Weights of a small transformer language model.
Size: 25 layers, width 256.
Architecture: RMSNorm before each block, no biases in attention or MLP, normalized queries and keys, capped logits.
MLP neurons of a small language model. Each row is named by its layer, matrix (up: input weights; down: output weights) and neuron, and shows model dimensions 0-255. Each number is 128 + 24 x the weight over its row's rms, rounded and kept within 0 to 255. Numbers have three digits each.
Before each neuron's rows, "fires before" lists the tokens most often just after its 100 highest values on Wikipedia text that the model never trained on; "fires on" lists the tokens most often at its 100 highest values on Wikipedia text that the model never trained on. A number after a token or word is its count.

fires before: "  " 59, "\n\n" 12, " He" 7, " Ser" 4
fires on: " |" 34, "|" 31, "." 31
L15.up144:116145095135139082156122113096124087145127144131100147149118152138137118150139095124116077133120107151131151121176114101138130121165130110117147141099109132145157107124127117146118122161157140139148129122146135115133082127143144159133105128109148140146106144124142138132161105104134119137109141102121108121178154149094134143120169118137112160114129127137126156109162127140104170152090138146151136132125153117090157095107146156089115147119110089154099219182104144116117120133103132120122109114152090115156135125147112140143121119114141146135141166104115128121120122200141098118148110123116127116133111139068162164154194096152092094110091181142159135136176114139102118179129150069131109142144120137056113172165134101143114185121112102164164107095117130113129140133143157
L15.down144:151138094114126128123145123147096149140144168155135124138122149149122113132126122127124120117163102159151161154151153163161126118117141142121116163141105139155106120097165157124144120142108150125115144129111140188129121118114118126108132133098104155173153150133121148154151124098151150093134134153079158180144119110093148074126121101138126135129118097176134091115086114117137126143144137154135137153113135111112095168109136223145133076115152155132094085136146191144129123118134123089129149110118123137108124135132081148121130121124115125162124118105131111157146152130125116118147127143136147113137133147130091150123122173096159135133128136115100131140089124125145133129145162153120142129255135098156115127138126168130105103175138113108104128134181131145114137161131146

fires before: "-" 45, " of" 8, " a" 4, " an" 4
fires on: "\n" 41, "," 10, " one" 9, " is" 7
L8.up7:127124121171113144068081116113125118111136134145129120100125094165114129138119137120158144110121136134135171161120138113147151122142088126162102167108137140111128112171115121122157161154146129096109136108157131122097103078113084116123164118125121145122133146139114133144129106086134132106151141132140132113143145169096108116149113106135169121114093129138099143149114100160132115167094116161148141132140147166127157130153141118135099154099132099139128089132163128087100166086147121124117073135141150094125096143114096162068074157123147151107169116141120115104118150093139129175166077098140128129166125107082127144114132124144152137138134143113148169141169077140129160155069120116140107123092136132099134208084112130112152070138116102120129099170097120117124124138155134
L8.down7:121134114089151134159112158115108144124158149097135098117145139133134151146126146118158155101176128133081147143127146176099178074166084163171120162122110101127154106105120151106127134154098130088160129164145118135122123135171083140100121111140135114149137124115126133131121115159148165123097150140171079161154134043142102148130113155106091134151182159111090104154149116110105117134137087092102143096099155137151097113150117179160125178120181108133080117113129128140101129152123118127104144118122136141145099117124148144144133127094121137123112113118077146122104109096122128106182121136176165154126142145113125101102170140124144130132142138113118110144091139110110088110138118147149121079161154119134132158108142130116139140143141138149112150146161086121175130100112112

fires before: "\n" 37, " |" 23, "|" 21, "  " 4
fires on: " |" 28, "|" 25, "\n" 21
L11.up956:118154137141142100135102153143111096140132116153103167120096105106137090118118133137109140078129124124139144171079110143143155148123138159093120145137136123113162119141146162162131106135087079174150099123106134089081124110146129127124140165156124094115120143110122143128134177133103125134133137164113161092140151156097146109099132087135157160143174135142188130136106125124111127112096125099157112126119151150134108085139140166077106102128130132091123125128128112159087157135186049125097169146109129102110132151125119079163098127128128158155142121168150150129163119119122144153127146147077116153102160142115113164139150133142153099120128174097119182107092118166093125151151106136105152126131092147150122132107123120090146137105126116144099105126161117156153090159163104
L11.down956:077115132139124144152136130144117150157175113153137148107174125119128168133119134107120079160204117156159126146127137167136122103127063133123109133096123106104127131125129106133161135138167114093127156057107111159113139140121166152111095123099143129103132107138154139120088110127125134094138173139117151148128120112132126104114118150124129136124160062128093109153131172130113136108131149140114136138158138111129172129121115136142139153137121108111142125075135102116150133104139181147158135085162126123123166130076109156124078131126196105110114159101107097131154138163130113116133088163149139092130147114140142139129133156111094148094132082141158111122087063099107110126147111143150119120118132076158142086111087129149100155118106141109137149134124130113130117143173088

fires before: "=" 47, "raph" 12, " =" 5
fires on: " =" 27, "=" 16, "g" 12, "H" 6, "B" 4, " life" 4
L11.up186:112069140111133108081148100094133122044178149150128144115171109102120095156123087125155124134117128148146112178122132108135110096136110149144153139121133143091129136150134105117106132083139139126113126133154117136103146142155126154102170116122151097109146111115124138127119122113151163130112160140133123071153115132107087181139162123154115113182160144067106150111131062121106153139108123111139117120138118110139105133130154148137116176137128154166177169186095100136138123113123088116139138126117113130119113105109110135134111129180147171111143084150148110108159158142133152119165101128090115144128137087148117159126133073131102143124129177115114114076092103095137114126126123129129132125094135164145101155163126088143127110080089150137133132139092142133132127126115106
L11.down186:123118115189124118125115157152078126089096097112120076115140125169144062105143118155131143113157065092124118168111135148159143113098119100110132129148142100166155141143113147080142113126105136129141125100136145166129081103118127108157132140139125139093111161098105132117112152144154138135098131165149094141145137123089095143136110170129147132119126120209089133162138095150124134107149102150130103129142140091145120142156127138154177136140129102120161104121139101146122131109122142184152084109125126101151145139137117114140140097156150162105116120124124115112154111169142114126174106123094163168109136089143119145107122122107104129080124121130091130149164141124145138099124143146168111159092120139154130144117112138120119164086138128146114171128066087134154121149191111

fires before: "\n\n" 36, " The" 11, " He" 11, " It" 7, " She" 7
fires on: "." 98
L6.up223:116156105147124126124139107080101113133103129174145116123124097132141144123090109121151114116142135162131156145142134091178125101159110082111127124120123156136182098109151168127146170196126133132128121119111109138124113120136078115115142111129128137092111151111162135127119130100107146124110101101107105101149110132110100112107102099137097101129163109142113124120145110143118137119110135158088065137161141128125118113114126097116093156112152111148148183144109060113121128099139092107105137124095133143100121183133116104126131134156129112168146088098130141120147143198155139122198128121109092138140174140128141163167134137120086126134084128099090151107092135107075098090117138140145176151134104110101092137153113141106083169126090130084147105134108116117130121121113140
L6.down223:137133115106146131105126114140107114186130124153107132151120095158107103166140102137104101118115128177166165095157109139130058137120115111117135115133096096127109145086129096155114118108125175165165159115167109129121114096091138106136136128140102096138096140171152157144149109162146143148157150136107112123130126128139141141145161138154110171109136121176135108097119101124140169140102099122181116157099123147132118138157104079134123101123100111124104124104116171151160123108120150134101107106145118072120098104102126143123103174079131141084121149108099126114055141124115093133123126114160113125091068138106126094090114118119129105128136158159149110151146124138107156132135115145119128082167152104092122092162144138076126108133104140131098133165175154140108111154138120

fires before: " |" 33, "," 16, "\n" 11, "\n " 9, "\n\n" 6
fires on: "'" 43, "1" 10, " into" 7, "7" 5
L6.up109:104120104195121148099122121125121073129119139125103109132127124123111142143084113124126083081135172107121135140160117184095177158093087136138142142140137160168112154185133122161105166140140121153120152152096141098129151140133127131162125115168086115104104144111133131131124163099102116140110117123105089139118120149116142146157121117126142124103136125122159126140097129128114138130138106156095112117120102134112108125129127138098122084115174094144108123172163137117125140099141100124128148128151098139139150146104127100111090156141152136155123127118170152119189132103156116074119176147086146111163095148079150114110111129146131144107078145111172168153126157126095109097090151148106136119147151148087139138169135162113160183131145126132142115062140167121107095124108137
L6.down109:103105118110146110132110079124132112120136158135153133142132118091124094148133150143151131182103126186125141114111115113119092089098141145081164139099148121114105145132115138121139112130129129116131111058133120138108115142126138131124110105124181170155165129116117141157134127135158156095147127136125146182181097070153102156129132127121155135147150159126095142153168134085173140114135181125121118159112106144119146129096129121106096177188161140123165135128106132114138172126119145112166180139138100095126100124164103080154123126110138139132109106132112145129099142103080135120173110115119122144160152138186155142113124143111100113170132134121085095145116116122154158149093146148120148130130101168123097148094115101129143097104124127146158140165122102147116181127105080

fires before: "\n\n" 14, "-" 13, "=" 13, " The" 6, "The" 6
fires on: "." 37, "\n\n" 29, "\n" 18
L11.up115:123170089155142132117161112126119099150105136151127096074146096091112150127127130106122100116177136132152154109117105130105128076084131117085127070172123116097180144110111053128175142108128151093110092110115150134122090104125138138128163099133114105156116163131105141104116119132115160094099144138074130087122117156150086104088099143164118103130168126115128112132106127143131093106143153128109054108140123112115134123150114096145110126145129156127086091132133133127146134112122105114108131120083139132138119147146090141087141158174181121128152136105117135121116148120159124147153089132137130114047149148123152139142104097127153126147092192109138120133121130131104165112130111127110102132132163127166136097121102152132107096152127132153102131169137111127120139126121148
L11.down115:115105113112107163131138178156114107164125104148108146139113143132149120166093105107101101115132097156127246116121123141104140166109137134140150142115128166155114179147121127170091125159096120137136120115138117107132096132152143122092156142126120128136144126120141146151193125152139139149159109170114129141144142108136123108111125080143132106136152136101104126106146107141132147148155145133133171114107118140100093127171139078153120094164118104119125150168092212147156101118122154177106150127111107135124140128154145138121123134083101124152114103154112140143089141126128114104131173115160105162095096106077079146126123164132093123142135138136150150113146107093145138136122147124136095121187141145139132103166141116112123166109124106146151093093136139138144150123160113

fires before: "-" 38, "\"" 10, "=" 8, "(" 4
fires on: "\n" 71, "\n\n" 29
L8.up984:139124125139097132139080123128136130102115158119130097129118131145133103143136107131144083098146144141118154128146150126145136094117144116139109142169103105103095096123129138136152096096123138174153142166138123129158142144160152131196175080166108113147146112120100128110127124154114086140173062105089123117130182119160143146139138130151129107128117118090138102124157119146131159101158152147166127106120111142145135115101123096123140159173133141106115108142096140123097111126164109213104130111124105068098124088133142093078125111145105073130109123171149124126135132105133121147122131137146096094107183134127129107083111130126112140161123109157083140148112100115122148095137134088133136122100140093104120081180085127137095142121112148133105080143131146119145105092161134
L8.down984:125147095124142133117173134118139191165143109139153119144101110123144136153117128140146125115130119144133159104113062135115116101122121147101153182096120105051166173110106124157152136126108141149111124103139145151152149145138142097098139130094147133121174168144182173168154180089155188182110136149155153155139131149121120107129139106157107140158134156125111139121128078155125112141113120152102107121119146079127098126117125140134113081151128090124130106143177141152160145144128136147113098151140121163145084162132107117146127152091142148126164105133092118172091128155149127145144122102148108131125136134121136164161157104155161112149157121115135124142139124111143120142139153112094125113185159140136150116124151169139119111132138163115112111118137105181166095139168103

fires before: " a" 32, " an" 13, " was" 7, " the" 5, " located" 4, " as" 4
fires on: " is" 42, " was" 18, ")" 10
L11.up356:090093152159104105116149094158117115103091192116141093105096186142113163108087089136131120105135150146125111141133113136104177128147100130164129124113147130063090123112109120121085117123125130143143126150153174105132189074124116098102092098136107158114114150117097114116165121143113099123128063144154122119142111141161101135150175108156148120104098135124115143143162123135133138096123100134130112135109131126095119137112145094117140140157132123123151120119143124091121121095140137134149125142159130082102107108085128117117128091142193149088074097134110106133112134123130096157136111110119143092118091130103155111144118122130151138105103166136149174118146078075121157104109104114121127121125108130117105131130103115123135123140122145077201136135135109101101116135085111
L11.down356:136068113168164170124134103151128151111089140099088136134123157112145139118114089122108101099126115134112127166123115181122140153132151143145091127170156116156128159151127129113126094144124116117142117120101125095147151149114150148107105115106086113182179121142115168096151095117104146118173144140141169133151137169147077183116126128105172104100104149158091127130126102132093109115130140120148139172134144134142111093135102126094177126120148111136132109131153146103160141129098138169130154124130132126120130124118106114116136137148131099148097135144138139127130161175141133147145152115162122155100165129125162070152137133088108093131146157154136087073162158103125117110112130140147179137093125127110190134136148102135077098161151131114163168120140137097127100100145092

fires before: "=" 58, "-" 9, "The" 4
fires on: "\n\n" 97
L6.up954:132114125138150163137158131132097139146107152155096137123133122152132142089089124123137099128137135131163140201166164176119138113139110143105135110176120119127128132112123154159130058115126142153133173120112155110171184119087132120118144099144083163158114105088141119118110145151084132138133110146108125128155159121132119145102114117150128130111127107099137097123132102148131168170155129152121163089099119144106146147145147105114159137112150140127134150138166128149067149091135119169090106140148128109106143132147141098128133128091124103116117135145111108117116090216108129137166141078083127136135143086090129100144116097136127114140095126125071136139132120118083129134164143085079172142133071114145106104146095122132103156145105113143124108113085114132110116143124149
L6.down954:129134091147151146137132136149142156140120163174110118104146134118161114114128116124171145082144165187105185108167091096122131101108115136094141136138130082107135107099098120138106200113144118148131106110156133129159098131129156126081139101133136129121122116081087124116173136084144157122140130120165134166129127129154116094111174103142158123134050157163086114101164121120132156119124123125124121156118109115129088145123116134147100161138102117113111155111142135093132156067063124106104125131125118154136073103141108105127128147134144135114138142069151161104131116106133109136137141104131145070146130151130092156147101137129145151101126107145115121114125144172126116118118149114129116158147125125122142113115115153079131133158120126094135153105090113146143048138149120

fires before: " |" 37, ":" 20, "\n" 12, "|" 6, " -" 6
fires on: ")" 67, "s" 12, "\n" 6, "\n " 6
L4.up14:107142152090089171103120144080143156125102120132138104138175088115121130122134105076124113141143126135140115201086123139097131072128074124137148103179108100113126159146113105091110132132105127123105147151158136087128114137146099145137170100098109133102155131135104113098103128115113112140125101145113129110115143107131137156137086130144138126115110084133130097112129097149127141138161139149156074131132121119089148159123125147089127116156136098132112136128149135087148123134125091156104123139162158120106122094101120162122116132111124119083124104103139057089145143179122105110143114156147148145109131144046144141154149131120120129122135173118091112113152085130121157142142097086080152140098129142118123124092105073177105131150134145113113131114164154161148107140099109
L4.down14:180143149120147097146105152144118185094131133142183146150116154170150080134117135132140107116163125104158129162113095125123115102104106114095176108102182092138131118146149149134145135133115109108131158117120133144128107118121083139186137143140128139117140130150176133145162143141100141156125096065165120151128107142136154117110138110106119150098164098127163117143144112111144083117083158111122132101149145122176133128124110144152137158167109074084124153163155181124133107137144127127119133126109125103150144163152133099127129123160120150111120091172132126130136119153135132134110115178168121142106143155125130143127139153136152138158179119115133114149085107083136086104122106123135117075120150124106144156081088111112169127142132154125076114142144142153146086115176092

fires before: "-" 17, "  " 16, " -" 13, "|" 9, " Party" 7, "=" 4
fires on: "\n\n" 29, "\n" 18, "  " 18, "\n " 14, "|" 9, "ip" 6
L8.up886:086111118113128141141106116103119139100094136104141131127155141135145120162133089100151087060158144092162138096129127142107122084138079125087138130143119147100101128100121122105157168139143122124121093108102132093131146144156127143128176089097162180165093136145138134115099149120132162156161123114121068088142118143140108167133127132118139120170150135085174138156159135178159096151093134118100128075110116145114153132085128081156117126144113096142119123162167144107105137164110113152117109115115092124143152137171088127124082118139135103108129156134112116138115156105164125149140119140076128125166114111136146116116122112093120096146131177140113096144158070143171109140118140101113086113113113141137136085121126150134097122117097109152095110139144117144140149161147103
L8.down886:137156154141112120146110144079149157146154085127182111055132114122145147143145147124209097118144120163157119132102095144092117137131134173169108136119114127132102094127116146106118121084147127106129155100100104157161145117100154141126097137137122111169142122109128143143112113128145160142133078143146118150103129105134125066111121145092094120120166135153120117121133155138084123125116117162159113164139175128129136135097126163171120099118141159069068131161144126161163120072146129135135108099110134134076113113114126123120178137155132160127105130145149155133102091134157127117118082151133140135128103139094135160169120146134140100147146082130125116152109111121119107145165156128142163127117149136129111081149114122118111119101149128063119126176117102142125125088132139

fires before: "\n" 31, "\n\n" 16, " who" 5, " He" 4
fires on: "ist" 14, "." 14, " footballer" 13, "ologist" 10, "," 8, " politician" 6
L8.up395:152140147192134108082160117108107095143101155135120117131153097138112098139096145165179144127138148137131162135152103094166122112175139126139084136107127175109164105194176147115158113113117129115126092124169134119152125096141091099099166163127124109125104152108125135123133126118176151086117134144088124141126130120153144123137093120134155122150140097145187120121153128116137107126107117143129118147107124130123123140110137096136142139146164102160106078107126130137158114098186129119159145118167160115149098142121136081154134122138153155082118086114067108101148117157165102167108125129137145073128127114097162179162172120105172112126113135146129151134136119178120122129148137124144098126140137137093107130108130113114153144119144095096145142125104085120131165125166101
L8.down395:112134087073181116148120096162136121118159110142136157178140115126082143121108132148117100190096131148133119148120140143120142142141077133096139143124076067161158126114112138131156136132161137116130214104147116156144127130106124139145149084105128151120131126147089125127127101105119140163161113112121150123152127146148124200130162098132133143137131140093093130131079116105114140170141081130098112119128093097140175120143134153151145105091098125147112149114114127147099118154099165126109135099162113128107152142163122147110116136104126144124155120106128197148123121163120134147139141163123144153161170132165112124151125131146098135118147125144121139137129137135146152127142171125098141142176113097146122116172133137120090135121098130179146105104170117176110119132122186

fires before: "  " 59, " —" 5
fires on: " |" 58, "|" 24, " Ma" 4
L22.up444:103114133174117127124100089115141152122120081105112107136122148170144138146123127105122129111117170128141103121146084112142138121106102142149151151138063131114110127136175131140073115152110132104102113123122123133130089144147117088171131153129170117153101141139109146092159117147122152130140120114105132117204160166125110159158131149130104141114138090137096169176135116145146104112062112100134129105129129134101119099135119133107131127144170137177134127146133147140110138117121105126147115113134124113135182126130141100117086106156143142120102139106094128158130157142169121182099128132093169144095127161106149157168160161079117111130115140128119163137134118167107155131130113133133170100140178181149107105139093080090094156123138103139137121175128125068126128159163123
L22.down444:106149132107102113162165165144130140101145102153108150100110137118135116094102146149155136110127140160127087117137105138139144109123120091164112123106089130149092116157127141151177155067121115100123163117109125105167099139091166125131125130116132111120117106119127123127118166120128119130165117152117124170152083137138114137124114138150169101174123090121108162138128124124137120091140179142123160084120135151118107122106149253120133132100124138147162114124151209134136107090150117128120154097117143108125141144153104145119117155103139151117134166103157120126131105111181115134134133130112166133121135166125109113154081128125114140129095122146124146133095130138183153120129122106094128131216126122162115101138120123114169120149106149121117146087092160159125127125118138

fires before: "=" 45, "Career" 6
fires on: "=" 85, "\n\n" 8
L6.up929:137109130137116108100099103105087116154120087146141095114120144113089142121112106156125113149195141119109148132111127125104107111131074138139128124169111103098120144116117108152088138129162091116122120108152114134139098147155139141104150115109104148095130156093089123116102114108096124120143150109132102129123133140144099141159127160132135114115125127118126142112132115122115116116179095129169140138091126161116178176168135104152128106099108084150120147115123132143125082141136118125084162150133085108124156098117063140091156170116128166101143131160139119112164129169136123081151110200111108161100108123104156129141109096086149110151103161103103110108145134158129178152137091137138136166098185117115090057182141119136142135140125138100119128133135145117103094142115118
L6.down929:076147104144156093141133129123143132160144138126143128072123069151102080134124134119119093108115120142137082114119135124110082119118114124149144123078148100169121151098160149152157148130113127122115184066127135146135151169127131095111147115157106133152106149093193121140144120115156141183107134122131165110113157148111136130124107122172187171167142137144111115146151146145136148113141096118117129147166099147143118127103130124128156136116114163112140158123140070136151089084122148102149163116159140148137142163128155202120155164185113133125085142102127128136110135102134110132116142135127119165107127101161126115142170115134127128074162130147149141123116167089133080165094134105129114131106112107117168163153130117132121143148105085113121129151130129102131111131147103

fires before: " 0" 36, " 1" 17, " 2" 8, " 3" 6
fires on: ";" 52, " |" 41
L6.up470:115155121171085154107140137141142103125123167151115112135135179164123088131152140097149103109139132126143125156107083148109103105134123161108137135148074103103112116157112130174115128114146073125117131141131163138134122145152113126112132131133145143125144132172137132142152127073132123109120159110154135151159147128113142174094137139161121123100156137100130068096163135145109116117115117075113113063092129108132131134144124139143111163110096153180124135114088126157147136140101169103130194112129142101137141112115134157163093169143158180095152135079130117143139102140132135167128184116126122159122122147113130125129199116140115055112108147125112151124096158117125093128116133123103139105117149129146110120140110115142126162113099163135160125135158170096085158150162108
L6.down470:125140114122098119108133100106141149159084083122124143154140118127147113148106154121128113158153136118137141127156134128088155109125144117127142136130169140134138141118129073154159142195136143120118087134136147126138153123102132135133129180104103137125113085106147129139158139120140141089143140089149120111123128121114153127175141150151150117110133116106169149171124150145170151146081141162159122165122123098161088147120144092151129065142129159126088093105148130122122139054124132128163092142139157138154119133114128154136161125108151105116119074135131103134138098155149100107146138156150108152108146129100151119082076148184102163135164103138145157174123089170139131108105106110127098090078118125125124112092081191125163101131161120119126117115126154144168117117159113

fires before: "  " 42, "\\" 6, " \\" 5, "b" 4
fires on: "  " 25, "\n     " 14, "{" 9, " |" 8, "2" 5
L20.up328:091116155150153117185153139111118121145088144117089133144141174132104113094154125122131123152132103070122095158145148149143139114096162152139131188110132105101151096122140156115160115091127116113139149137083149127156158146146164146176157148110172123150149114145125159095163090131109176146167159135131164124213155150134090128137122134151103170152132120137142138129146119134130131134155173118164155126139115098105108086130132124094133130164159137076122108140136136141078154094122105146133107155137094063156114119115122119110107110119136115120118129161144133154121151123182134127106116114135111115137108119142119130129097114142153161143113094170131099134137110188133129139090123129088146098148134138108131092198099124107107123135105136112152120124147096127122155148159120
L20.down328:099118101117120113119178122151095149139121132121117164161148093122140132153115062143126136087119126142128132087117118134118116155129140106143129082113131101115157097152126140150120132097086129095133134103176106149176095144093153131120103133084137126129140129102113145139130124152135105135106080152086115124119114153119137105130122122151190106120121101128060130151105135163111160133144108124129124129133158127115108120143137203164101158146109136140103102176123169152153089096158155113152106099140135126132148186107144140119143137112135141115117107135126135116126108121141096133109116101113142128153115136140156135139082153138090122166117148093152106122137150188130100098144118092125090119235117155181169128123146133126140088134149155127122106124142113161144137094139151

fires before: "\n\n" 30, "\n" 28, "=" 21, "ati" 4
fires on: "=" 69, "\n\n" 10, " comp" 5
L6.up494:087141128141154164154119110150097111093130177127094154148098112104150149100138105134149098137113148125122126159154180151177144082147156104162141174149147112143111136136151163148099139146129136125115118145135099104169116136110125135161179112097077116152119116142110091069128143131107168137161105122111089117135120118154099136134118140136109123124131100096135099161102057135104134182169147122138145138094163153145119141095150122099118141154109140115137138148149145111086100100132089181135137130154156102146152133122155112086130154125125117114117138109161106109116126145140137140126165165105103139144142100119144108154121088102137097117136095150110131136140163121088151131161169093098138135107074166121116118181118128144185096137119151143152160152141087123147129114135120
L6.down494:117156102117132140055158110126122121157074132126116134082106127164100152135113128153105145131137136190153131127126109128151074142151094161106169139094075054142128118110154148153129202086125121108110116103139141162166111115117131113094156121131129158140128085143133106116139152126163127136149140092151148127171162128115085125154159168143098083155132149150136115110187099130128127112140138136109078112091121150103138120130177079127153151103115118122135104109131081083134156158133129115143145083160136162130108094134097143146152109085132092119102131133094133117176110133100130135127119109128150140105155175117140118139118133121104145111111171116113109144149128091132130138104117109137083127140116122117159089117126148111122139126129120114144132135115107119113082152155143

fires before: ";" 35, " 0" 22, " |" 11, " 1" 6
fires on: " 0" 30, ";" 22, " |" 15, " 1" 7, "\n" 6, " (" 4
L8.up400:108163114114076160115108144148114073115084112143143082146165138114108160124102090109113111104156167091156144167135136145145150091102102122129133149169096160137162116122138138145150104162153128117135110152154133136123160130097102133118148172124140122146149147153141148078182151112129113106078157108103168145160115107122128124133076099120110157132129127112124099124157132141125119083128156113070128125124135168131137099172150099163169098134124091145131146145136130123140117145164109142078137131092096147103138139100145128151143135169110134084140144095147140108158143156105164116105154117108117117124126098088146149158188131142111122135096121123149135137148173095116177137138136120105120114085185132122095108128121159133136135177138161105131126104172132133130147135168136
L8.down400:130152138150128101152133157075141129136179144119138111106127139124150124154163174136179135172127151109089097097145129109083126125116129165118136113073173117132114105173113131135127111155172129165122146122153134107139122122104153138099111172153088152162104117126142115132151107171117130130128128158156145120131170106153108097156190135138140138110121131122130132135105121104131166139158095134128148103135066168112147182086099150109093155089116138109109146093146146104141135158094139138158100121141112114172130128142117128115138155140139139148115122160166110104119111137119131179160125123086132104103141157153112132139109101099118112104120112113095081186175083142111113133110138114126107146123099144080140138169102110101167140076128138125098145100136122124112124150115074

fires before: " |" 33, "  " 20, "\n" 13, " 6" 4, "." 4, " 4" 4
fires on: "|" 47, ")" 25
L4.up34:136156134119119137114076107175130118162127120144145129143127102100145105143087093123153105144163141102110162189100085125115144098122124178135122139147122129098119133111151128128140105174101075093096117131154154127064135136141117135179173133120105106139156137118117121140132179091096160116101155109075139109143174160137153135110130093139116127126120105140148132136118136119137156103143119124099093112080113134104106081149107130114100100153129098154099173149152118150137140128126136116076157164114151088123126137084115139161095133137127124124205104160153110144163138184106127135155113180132113158141109124081137133131157127147137128139131130098130151124133151136163135130173167161110153121129137124081114170103127080083108128128123144118115122130138127147147134109152143
L4.down34:109127157122185112121115198109130126130138101134080107116131138128166149126107134149103154111107100103139115114152107123164101174127133102132146112101150185148113091164149090140138157092141145117176092129124119152129106123110168126113085100107147134110114131123158135115162101155131111126152134104143114142159089105096117111100124159111095150109171172142117104122133124146128101151119146142127131127164156168146149123113150115156133168142180117092126126124128128107093151166179145177123137123141117123106135137149138153129152098124125167131093148135118156083120092076155136134071153105137127114109127102145122150097129167144123125075136135169114110159116128116105159162100101129123143119106137108142143116151124150126085159143161156115128123085084111158099092091130071

fires before: " -" 59, " as" 11, " –" 8, " 1st" 4
fires on: " |" 30, "\n " 20, " such" 10, "s" 4
L20.up546:134161187149110118153126148114134171080139101094068132127100117122108123145144098082141146126109105141151137104120124098081094102125108126117159180120092134087133128122109164110160102105146102141123131168116130115125138118087099125124152125130167120136116107162120119107146146140104106130140122114124109085142152129153089179147126082127102149117137147133141132118168141125110181126128159104137078077151138121125132140114104123067140187135135118134155162161170135118091072120150138165130112149141108125140149105156104153150139114141116111107116140151163110108127153096134118153147139103145083144142175142078101155146153094074157132103146156100113130107128092159132116159121132163116156132123137120122102105105095132140105103066137143133133133132125165107136126138159167
L20.down546:130153117137144144155131116107133107130141142102130140085125117157131164100117158179130107155166139147107137134130136149088129137113139136127120101161135159125145142130111167142146149150132142140111132108086134169137083121136210093144095118153119116132097103157125132092127142102099120135083093145122077157129074191089156096132149138154133129143090081108115154089107111148159112109127130114130135150155105158101157120135109164162128145097122162143125136117130111145130141122116155147088155084094104137121165158130121081138123144058115121115150123124121103130093090115134128123152118144164134121142103125133130145136164146166123130099150112103090151107098113112068115083147113075137140155136148111143135155130116111117138091129126101085149071172142100143098145100108147

fires before: "," 41, "\n " 11, "\n" 11, "s" 7, "\n\n" 6
fires on: "'" 75, " CD" 12, "s" 7
L4.up988:150154092161108141115147143140106085129160132093092094120112096127127117121109123065130104116142120159089169172106153148110129117131140091134113093097137150114133083105130161113129172113163091139121125107106158146109130120116113139125157119158090103105054119104153138093172132116129111138136139089147109133124115122065165111161137115132159091134122098102175074127147143132110102111159114117131106104146105147128105109121129133118150105124141140108116152118148120152076143141162139119141144165130127116134142140141138179130082171172129135105149133151111151115117133160119171152125103146126122114118122099108156066128124145123114156107094119103105148130123126163158169119098141087117088187109122146144145151075124145127137133142158140144139116123147124141049119106119118
L4.down988:109099171121141104169088117112122145142104136101110120131133181117101131130117172163104140148126163146168086102156122122067133165163103159079141111171139127154131115124128084138116124127098178104085141143163118138107160110124133099116114157155157119155160090123102112133093157116112099133098153152133108135107092156165150125126150154166099130134150146127109147135138111108160135141106156163100111108115168136111177139129123179138099149138117150142164139135092158126128131150137119094130143111188140110128113118118117150059115127129125122164107090074113094110147144108088072077104132101115110138138108169135122135122105112099140154164104154145143114151151119131117126160163132155098117088128144124138083094127116100113113122113151107141146114108116133127162107118102126

fires before: " 1" 45, " ." 17, "1" 4
fires on: " |" 57, " ISBN" 4
L21.up875:108153117154125114149143136130162128113166084096162103148150160150134099093121140110152143142107122106154158116147122145145094131161132164161141119141077125134090126132139158134161139096106148094119134140158158146088133143121132103156154119131135122124125131144097185133185125118138100120131135128102109155158208140110056139113150146130169129124132112139193169141127150144155132094121110142111134130095129126125094110161180118149123153182095126118108171136123134120109136149146129137139179143126128105081161101116103116178083101159146132104133108111100128146101182126103117138116126135127124148116161126105163153093136124107145104173127139112113145134128143141126124160093121061096163141138087117102129115113122159135144148118108111103107096116103131124143169154115080
L21.down875:138184142124116156162120135117155106097176089148088083112164129112149103114131168154148164131125104188151105189113118113133151118158179102148111128121095140117125100101089141131128140145115100129095129158114109094142122145124088145147137110099162061123119167106150124107167122119152112141129136110128119122173161160142083078131113131153108116100124139141118132139113130137124138129126115125126130157132117165093120122122158192132146088152127164131121137116128169147157148102135169124152115137144125106110107084160133125157139095179136152120139125182123144097130132135148099127115105081136131095072124133149130128136087150190187166133145113107122166167093137135121118101126144132108120132174117144123127132110123105108146139138105094155107121152122107176131145135105138